MLP neurons of a small language model. Each row is named by its layer, matrix (up: input weights; down: output weights) and neuron, and shows model dimensions 149-297. Each number is 500 + 40 x the weight over its row's rms, rounded and kept within 0 to 999. Numbers have three digits each.
A block is one neuron, or neurons of one layer that tend to fire together. Before each block is what it responds to, as a language model described it from the Wikipedia text at the highest values.

Responds to: Partitive "of" and dates. Mostly "of" after quantity words such as "One of", "Two of", "some of", "all of"; also month names after "on" in dates ("on June 30").
L11.up149:444449532521519492476464458542466493456509499503450469494471505525504477507460550519520506442554474516439528437479447460498515509571438511514503500496500457506520484495532467490532442493476423446481527468522510486501472550483590561480437580546457560486524451464442443556449478534570542503517515507530551484485534440451456519476479534585430538430560526503524497551429528525525493509512509412543555544489480560455507522513494511555510462519454614479
L11.down149:459402499580480548561434527492478441461515526525499584465596526490451512495524505472478527444566451518497550438537434554410451482504517463424529569524519459496530455426548526509507530542490518422524537483496536428451447493480466585453484508539522465569506485493511487483494486527451502558524499487511598502506469496514544534505501488460444495458517503496486494464508578586524477490518495496474583489458579574550528490542510499502442439504541515456
L11.up292:469464539511502575510552500561462460499511506512512532565452534529488466517523551520446496475552488525561476466537472506506511508522504426570574608459444551467524480431523509501468516480464479492511443480442524510477518475553408556545448479532461486458565483535494505531515437400489580537467512535523552465397483526465504480525498546450402482445559535621438560439519537549513450479528470463525475424536490454518555534442477518496580480507398479511
L11.down292:464432485559479513545452588519538515545486536515506448507500469461526498552492484501491489520485487507500573498507464470506607462530496454520490561444489466491564502452479543522455506476506411553453499546535424482450564543496528504559474533545555442494513482505549559518490451463511458452527493555510516480525508572424438509483561524501497536457459536565498455524519627595433523424537510503490495503471473467498481497454508500438429517461537569622
L11.up330:471481456515466513503485515563521462543461554473521449443535498551562524512481436472560460527533509497519487512487461554462486527461531508523487491564521511483527458522465482473474450472538463402513526472463470523471477474524516574430539495536504554523543488506538491475454469548531488524446460498496531562542534549529495491412431389429467471496519500534492479546521488526483487489497473514496549452488517512556481519587488490523469454556454552482
L11.down330:546465475524489517431575491527487567485451533506535531505502557521569496464493462501445468569462458534458459534463452507476464495534437432521509520463496535478444487491501410508516519473480509565427515540540542471512471496444550460477528486564555582468533488538551471441466481467537473532477462408421492434460498506493507461513467486415480481439526498463451457571507516537512567448502465563530482422482465489505500483645444417472583528518539492498
L11.up651:566501498519453510531484486492506482528536422502529485459479513513493443506565578488510473538528526515491489495522488520611514488506474509457538494506507544468561549494553502501517470488485542511564393540503464548586464521462473514498494488486430522466536451494470508522551452515551557486504468488440487537472574465553492507589543490472430538542532484549467422374480528492465445534498457454504435560512518506506564469458490469525532476527431487505
L11.down651:532504496556519519557501488527552551503416360493528485516521420552523506526495536457493466505517479576469440470455524528581493566473482534500486445471491478574549468482525461521443573385468453543501439479541522442495470435553510541513461487481475520448509475497485518495540487442578485546476529580555505518487522509540505582551496524493481495580515502487489498459447584410486435502487488530524393468479581499466511480587518423557497548521482494493

Responds to: Closing comma after noun phrases. Commas, sometimes "that" or "which", right after a noun phrase that closes an appositive or a list item, e.g. "Lu's father, Lu Chengzhou," or "a reception hall, and".
L11.up146:529548525477549502488432516449514567504468525542500433536469530554573498552503522493529573488570496499508521502553497534483554477554433500410554504572467505442505531516535462514562483474500519450428438539461434512469510495549505525518507471516509444587564456496495529529574556529448498469550485495548452471547511464483452494391470447498465527485518532496517536592594503526509450531502533496525523454470530425484467446459458477522554461526622522512
L11.down146:455479502567454518348553496447530454497490509511447521478548438472491576482584499476476585497490561489476403481526537467517533427512537582482471510444511488461518526548525498504504532470508479536563521523505453459539515574571453436523480447536440454498499484478541475442489473423552512480486488480565496530496538545445544515457537532520519476448467478513518525459498494491437508477480566507487521514493469504469520560552456468487512465462490555518
L11.up857:523532487595571550526503473497515522521461497502472470531466499489566468520451424498562541484464464437475469538443567482478519526519453503522484428481482562418558469454516487554481422466445510556495504580471529437526505515505559503492532485574523492521541565521495508524552500503523501460512512472478526475557492465541432390429513542532462526475550568432432450530541541483542542534517422434472500587489532439418523523485443476465478524546531498457
L11.down857:511503476490497496461490563571516468487489483351517450430492567502544471553430524506537470463551489466501483456526466493505534496430508453521540510490480495444589493526503540458564509480482463493525554495494500472506533497506494495493510413528476502469447503481490495462485529465486513511477437544519429499519611574444483517566483509500547467494480445542517490427527421511443524565451433493470475545505512455546555552522513504423516494461512484511
L11.up1327:580555496468542419462464484515483506478529490537499468594539538506597491551471499447521410498490504549489429656504537537514536474535464474483486550456480463537454465500504459464463465500499494508513512416447523506530514536431526546454477451466559525563542474474471537459514474527530537516520444473541468515602480522406477513563538458484478512450545536519487439523502497521462550522526523493534553499457427434470451485438472557542496487511509453419
L11.down1327:479482439483523448439453500457498508500529474565599490535530486503507481545450507460461521536504458451536527559514492504519436490594494525535513499482485517457466497479512422525517505504468494565531482497443500504520504476478538603455447498540459492504482504570543477506486553548538517428475505520422476539557494483460473508516599520499551558520486472512498479495504563568520521560536465518555521501516524483469526492468503488494460494532540495547
L11.up1591:537533475494554531483531469531493474506495495542417481482552544505510565519421466479547538480504505549501525586569508524469495518493463418546479493501492566476429486537532506467448405518514543488515440486484550524475537498497489600498490502499442446484510495501466490457463478522509557537487534463480577481498532507521406560531535514503407549435530529493488431481412486523497560516524518478504492595531482465459604487502518503349477579471600531544
L11.down1591:512543505471552481391474489586450482483529503478445510486500492474566457540456522486571472515559530481499540499530446560453475508557491500530503475532508522534493528482545477471517542470474539459463492501530531458472474533479480527486556497489462499497469522514568575524514536545554482470528485547521446459516470513563510430440504550486501488495456426479517468553490524498427533544452539449520498521496569476462497556504425512486525532520491517519

Responds to: Range and pair separators. Separators in the middle of paired or ranged items, such as year-range dashes (1883-1976), score dashes, "to", "and", "or" and table pipes, plus some mid-word pieces in Arabic or Chinese names.
L14.up785:556513405502437564500546485522495499506489507506465503527482495544512457545481440502523493497487520446452516487480543497501506457541533494495486508508503437512500487527470494456431564511519547500474491535527583475484503521488538488472479383554435426495453469441483510525491567521531410510532458470522506502588495432498544548497489498499588516492523473505562516523535502466514499578518506570515523507477562456550503445434504483544473537450532499428
L14.down785:517539525530460525512493539519539569536467499498486532471529566496492500490544450502504465582556493488479566517456573523521545535495534547461572524543500467479497562535524504484506529498555475512473589472394453475546461537474481521453412486549488441521471559533495527520528480535489506483484546524492488459503485480466486414497549470472487480497532494551524530575500481482459410512517500526467427546470509558499500544466555467565457515564506495512

Responds to: Before a date or figure. Tokens just ahead of an expected number: "on", month names, day numbers and "was", "of", "|" before figures, e.g. "on May 17", "population was 251", "score of 80".
L14.up1211:477503572476480534430526500494520549548487473422531481510558430439493531479534557462504479484521530510471490429439431491532544540495464522456488522497562615460482517498440451539486502491560487447554514494455428458518549515486569457507502470524481500550508481495533552489567446482498501524574529509471489447482511375546486510520534474398454575519552522517509520490559539507541530522495463492513510470562499391539479498456518496465491477459521443533
L14.down1211:536564451539521504461506492493533505494452473464503541488429579509555423521519550542432458503393462477552535465530553540530553490460496519559500409431478495511502493521461385532491470453545583496603529517519562556531487538521540466447483485448475565585501485431576460517534520537512478530449424497577555505496482467534509518508473499518471509531458569510508483400490512486535519488557603495570438500527501513524578525518497498463520536476512526433

Responds to: Noun after superlative. The head noun or word right after a superlative or ranking adjective, as in most compellingly beautiful thing, best defensive records, final appearance; weaker on section-heading and table-header words.
L14.up63:504523555506483483496543487502576484514511484482491453442567540457538535522565457494392499497548503547509450555540457508430552458498504450510506514509540498492585534528501534507511548476424432532512553545472482510545597521534392563453477499505544531456562558472416465437484540454567504495517514515562536512504513499525506481529460496487460558497458554462573478465425540519500445510490449481517494455468577495474510529418498501505521520418490480500
L14.down63:525568477527457531409500469478440427460477553427436549516538531506506562520487565520481470473480529579552495545503479473564461518476512499446463493458545508476465395484569498444453429470463495536494510500546493509508539526481577420495469446421527469499486467533475483513477485476475428534567551481477433523449466468500581515519586514567543445510524523495449454522531446496512544539520525520494518502464472495470443517532514496455459500512541514497

Responds to: Ordinal and temporal modifiers. Ordinal or sequence words after a possessive or "the", mostly "first", also "third", "final", "current", as in "his first season", "the twenty-third mayor".
L11.up51:507496465451521503482416481524607556501455545520529498483565493504566569509508502518450487606560507454564511462490519511490511542476524498443487535506471469456532542477507544530517555519461475431457538481458522518523455526519487523449437459503458485529516524486456564508409478496481447509568591538501481465426503510516514496519559482492445506494493491472494394503473469593544524491478475535503555542468508514478500393569509484541489490464478512537
L11.down51:540477516545437544471504401456532521576532516438532493426503561498586508476493504536443524473468466515500504512543479493526517506511508508454447521486519425523510471427541508484513526480483490443480511490518533531544562474528468548513537508466554485473482491467547555450505500511494536515535508418529480396451463455517557477491536509571497454490455551510464462451487505492521590472526479457500508510506439488436452414512514553559465557472479514458
L11.up458:488522490406522514408498483531516431475499514601495427486479549509465553560463444596474522498472470481492512494469518508556450531533542446527581569533484497495512489528552519426455519468467479433548433533556518572522471528526475546528525517537526534498517492553452534504422486438503501511547451491557589488498446450536517516521533519521468512385456439528502507531459462447444519460482460502536554400526477552487444452426464515506568449481503550509
L11.down458:496490526496502557454479575446561472517483505467459478533496554504515521599481493476455490523425516520469488468507490520567494534539482502490556466514452458480505530472430441461459602466487482495452474521534459558476484456520449485475466522551613505452551508532512508524462503462539476443522562471503543484477467476488513541551474476534428488463473601536466426508504498495512519568476529536454515510550500568495458511482528506475460483553553542443
L11.up505:565494513455515508487499543534531446540429488510525485546511535544456541530544466520449523524454452524490510422518451532459462483520488463450516499579503461416416431460450487423448519533534512451453514508530532469556472484472486562514428464495496448482568559525501496538547530558486487494500585533449521466553506451580497510467521509476501558445566536534519533536449473532437519539518529541566429520510532467453498416482515418493489544467508522523
L11.down505:493519469497464418494458487481469542575548459547552373494531521478504567506601570517498510429457528523521456441490435532484507479491533479495500512503553544464454489535428527497492618506480519501560526551598505561441544448557471495514488532548545495462521490509551427544501554498423466430469483466498474464504523528489505478558505523500453515437464526551461565545538540597542554459486459469514514466408435466549559504560500514495467440420536501539
L11.up778:478453487526503515538526504526516368520569566518552439432476520572479525499503509493442550535541504550467506497478460482473532518515487446494465441491480453478409581542487493473450507498405471498478530532564500492462485502543436532494550472482494587482468537547434541485602502493575538478528530466549478484563505460540505502509457534487424548495561438493502527568504613488473539504547483540504504481526511551517507489450468525526537546472441501456
L11.down778:504592499464518466509496597514494539496463502431504450482508586482477535536439540567484481477542493458526549529482487485498510506533509530465489417494441522490536495484465435468521527456505384548525442496531529540516550492453495523508499512446488478473506489475497565486473499470503452462455555439447501498474454467453505487492482516474423501473518509537474477436559508465466451424540444520602510455500446462492535507464567546511463545516505506469

Responds to: Auxiliary forms of "be". Forms of "be" (be, were, been, are) used as auxiliaries before a participle or predicate, strongest in passive "can be": can be visited, were exhibited, has been used.
L2.up82:495522537583449523506518552410461504502493471505534457559462563520462577501523485511492481485525492491499459478573592509452435506542537511463457509460486495526485517560543501457561548500491560508527510481554572471459514484473532517546491514486502523501449538491455478531464473550504533593472485513502538530471558402534499437474462390505500502489517500493423522508482494492493491463444490537494481496533521510499471567560464550511497477438448454497
L2.down82:496467510560483621475562552409485531512498492500508517500537495558445596420516529471524477498485477440511468489572549569481521527482521614507457511501437515499516563593526552478544520490496513504449462535507521493495505470498505471560494509493526552555477467494511505495497458568464559530498510467516525544521512409468483533452488431474471494513507497457472577505431481518474492496472475509532568441528514447519492615647507482515479498500515487521
L2.up808:515428473521519514452522576489468542500464528521555471489524490507485538529522481464440533509611518440561492496511505507575429538489463466519475414512520445498513500452474477549584456538478516480488532501410468518512457483521504525431595468507431480520462494445491555519529529582479503549482496525517539547524459474595546534504475531525481395472458442491518577486523448550502560509510514488596482501487511490495527529606523483538527532500515494553
L2.down808:496420488511522493474543558465443512469444546462539572513508524582471563503487482473483475485574496499464462441529488537526478555484471514521469477520545441538473456438503493519561513472396570535477515606520563502454530504531490499480528531486481465444501459454537529488486496552463609492491549550509432545525454493578576539515513515505533429516562491460509496451576461547463508476506507517622492488508560543507479547617500493504479562457517463590
L2.up1374:550469545620483467534531532473487492510530536500522450480467526484457472482507499521495505487532529510602548403576470500506433534497521474486507608480474528497492481566508468524495572556505558519534440540504509449519473419445501490491480571413487602520504519531453441547471519598507465524503456531506522474463489452499425466465427386571498596533478499482450498555512530449541479520481451520539521470428490464527475522526467569518522470533393411504
L2.down1374:468412547585523522579508509502461487423545506535524469464525512487461477450485477513512435423473529461476565460589496501524438564504496530509473475525506581523474435549460536479534517483498504579505444529508507471487512497513532458479486541438503603552513496528525460522504463550500470474498529530528513492493528489494499546473511430552522491568486453490477496496509522482460502518520484520555600481522446462612520553555516503527444476491496486510
L2.up1426:544561479557452496527578507464470509528484574497485575488532480456510493455488506537474473480529431489558515469465429498530501504487520473470514427501530456488526527521490449558462520520482463548444502487511481515499432514575499487449494485512494578476546593477415532443512473540511473511493491502499515505462494497462543539399442559563451523388592534461480428557504558525556568529520467505467546459457573503516447511489472526567524516531446541557
L2.down1426:510513509553518461399507496507521538489486514448489520521482473517516455516517529549465501512486402515520528490494466510475434458518487515518481445482508505474496536457465442473535461451493507547491517552516485480495545543516516555480496458596496474490533543449521515521491502455582484480372590514567514504511549435512533516476464474533493543442478410495483464464494468568528547474484476500481529483458505552513525502422500532445407475611516505514

Responds to: Range and pair connectors. Connector tokens between two numbers or paired terms, such as to, and, dash, or, by, as in 27 to 30, 0 - 2, 19th and 20th.
L11.up90:542523484508509532504533527511514440492474494487501457502496397507453539495466528469560506444549438445491457467521464508449439504536498477520507458491545457482491425463483479431517481542422502557471534474527518440517451536445549497487557482488488545587474520477501534497520545494511483478501520518480487535601422500492520533469394519533451457447496482535431500479492487441462493554427476510487440516583528563486437497531547528483548554498503471468
L11.down90:525535541431503522590507502561481466510452464510553476593520437531529509452457559458468489492502503502479476479553448501407512574520512537565545476479625531431507425479508462511499492543497430522597480479551501426514502429537434449425497522494508479492543442509480525511536522443480613548514499518487520510562469551539485437455493494526487490470523499437487485538455466502511504453490502534415381511470447527494453484445603499514437488540512474523
L11.up844:526496487514529545461490572475485504461472525507455535565493572444434418517490478454546565410544489505472478540379458530439487439542462473533525473455542411503456489473465536433451559539495538586461477470500516491526538494437520509479451539518530485454487473527481505487569488531499503577493459513510503492501495457562510565490472473496441491465462555528499495524504552497495612516423537430488414467542554508453427500441529551503512565533547481436
L11.down844:464437526455437473524564557465545512481453414507540527509476490525503578539503499515460534599536458565554481467487549484475591465527524496513528472506550558492551490522501453539513473468541580509483490509575583556462487467540513500485496466532478466430532426461517460509454416482487528477513488511456550571460551452464464524510478524513537518502527505572505547508582523436505526495608446561545495537437502504497428438436559560512528489443466524477
L11.up879:494545446383432487468457481519496504468492457449462482514471493554508521429515473500497500502499445536442440507471467489468519456491532499457473485480564503495530474548477537484510505532478465518490521514477626497571501519445550510464518518551576549516522439423433491487501545537456495494616453490485526511533509535551453467477509531407515461579537463543458539427576537527558465451493504519496540543498576477473478502501454513491465542555561512452
L11.down879:533563440481477492611516460543528521518515469459489568591478454515519556490529538490409524522398570472461461420509458465428423477534463513492463521548452559456486489465516513564530460507552498441528557520461600509505517440473524467506419427439464439540462413545509493507511529416431481474435509479543482545478494533493432481461449552479551481469444486537512433484494468511392495502510517506558509468475489456482527483492517449484499549420475527523
L11.up1373:569491504512494589481549493501507519478512469560570476509534456492541437480546477525483439409510500480483460518474496468556468493451480487474455520474560401496504549473480467459473499470438489550462548413511494521542448535452518457416525475546466520487500458525527426545432492616515499553603590470483471510509511429537558475436530520569478471528504521522494437553504545499490451456431483456496513504532522468550469544562492472587482527490511490514
L11.down1373:466455426489488465451476524473510528469473543476490538492529524482486492507536541552518508460524522472518519473512481535469455567527472407529492513493504547467562528518507488547508520498469586484510510607471550489468476454459544505451528498522447557485496452464433598505510418496495399518517512521526488576568548458555551504470558546463504521487475516599479484499526546514552506501486482550458565497466487471493460439545544459473507529509494485508

Responds to: Ordinal and rank words. Ordinal words and medal or rank terms that modify a following noun, such as Fifth Republic, tenth album, first floor, and gold medals.
L2.up248:490554509516521509509496507537438474536500474494502545481521446490472411548525543583537503571542439530494540515438455402509483486540533447446480508466494477459536515542420450507481441491515507478445536457484481443554482503522490452479522471488476436522477522491446516531473587508533578453496544517430532475519495431451508579558458449466558534477488489568394536481514465454476503514493538583515535505511523470460534493495505511514505522401465523429
L2.down248:524552505500521582536511539493533447520479471520505519454498458444489495518474470536610557537507533497496449517507473380544508471470473487452493484465460473492467505533462537475511536479476458472410500464575499474519430442469491447504519584505454447467509437529471520536511525474427509520484555439455525495486545522512511488552437505524515502515516492404438518486489556468495439484478471504461508479515440485494496540489443526531423471511545456502
L2.up372:453562567572509512490480524494465512529482446442483507515436529469534462495503582513523587519500477509522533449432466507513512496490484393470472517526450512472522543487424434577519507517537464463461508524484507488522490482491509528433530478540501505486544525563419476463420602520573516540512520477497523468516418510528560440520480445570533497503494511523445483532508492468518550525555512536549515477416526507539521531501539484525458482513520545503
L2.down372:483510515524538538544536516510539523543502419500524443511505518458496474468550531476493536554479514523508503534415442475513506503530516491498494485580468430462479572479453494494563491540548446508409499615540509517581504505505538536422483499580522502528528557512411510497489518526535479580506501460472538512512509503552585474533493483436524528499508570571460487449502472477504549518511541572535462447539505510554484515512485505479444508549500504506
L2.up389:434600553471518557482537519490433479508478466477504508465456452474479472520516482493472505497455498484505423480464550508459535431491491467546440511412509488557440486506500506563487472541445511495453509462516481526568395520534468532461456462492536466468449517520455487580472618492487499501496469529487509475564452505517529548516479495435499537503467463494453428441536490520511389473426535483445527413478542458384463489462489492527478440472462532415
L2.down389:448528497529517568479536487528507483466473508533506503484521432465494501523457448546500550516457488523475461478521547479502582418492528558561488521404490469507450574490532503576461514503517545481504511575513469523508463490478468478488511437514566458467442506475460536560445545473440450484560517524486512431562486543483467553537447529497477450505467494488489444456503483487485392484469521480443499457471529410454507526466513517500428463518522499407
L2.up1019:459508420513508451463459550475602449549453505466495525507492544489450465523403534462510492572524449530474521486518529466522472498471496504483462481429498511458509486560509502475485373496541417563422562500503519483485461498485546465448505436483489476522487520481520526510537556516497485448459463531528534521468434436514539547536549552433510530389555526465553511496447563511498512539447494537505559461432526497456465580554516540517506476509472508531
L2.down1019:515581490534534540537530498553521529551468486536548428464498503549497500528423452479512500480588479473480492544482560504517479513526497487460491479495426527444475563557502509478540471556508515536425502525517452532508552516460433517475450513535500431505538483503541496462475454498481518577517519521500588502486465542460511550506443494426509502585453451446500481501548483552465495462556571521538498488559478448506522541538478440582403476522533463474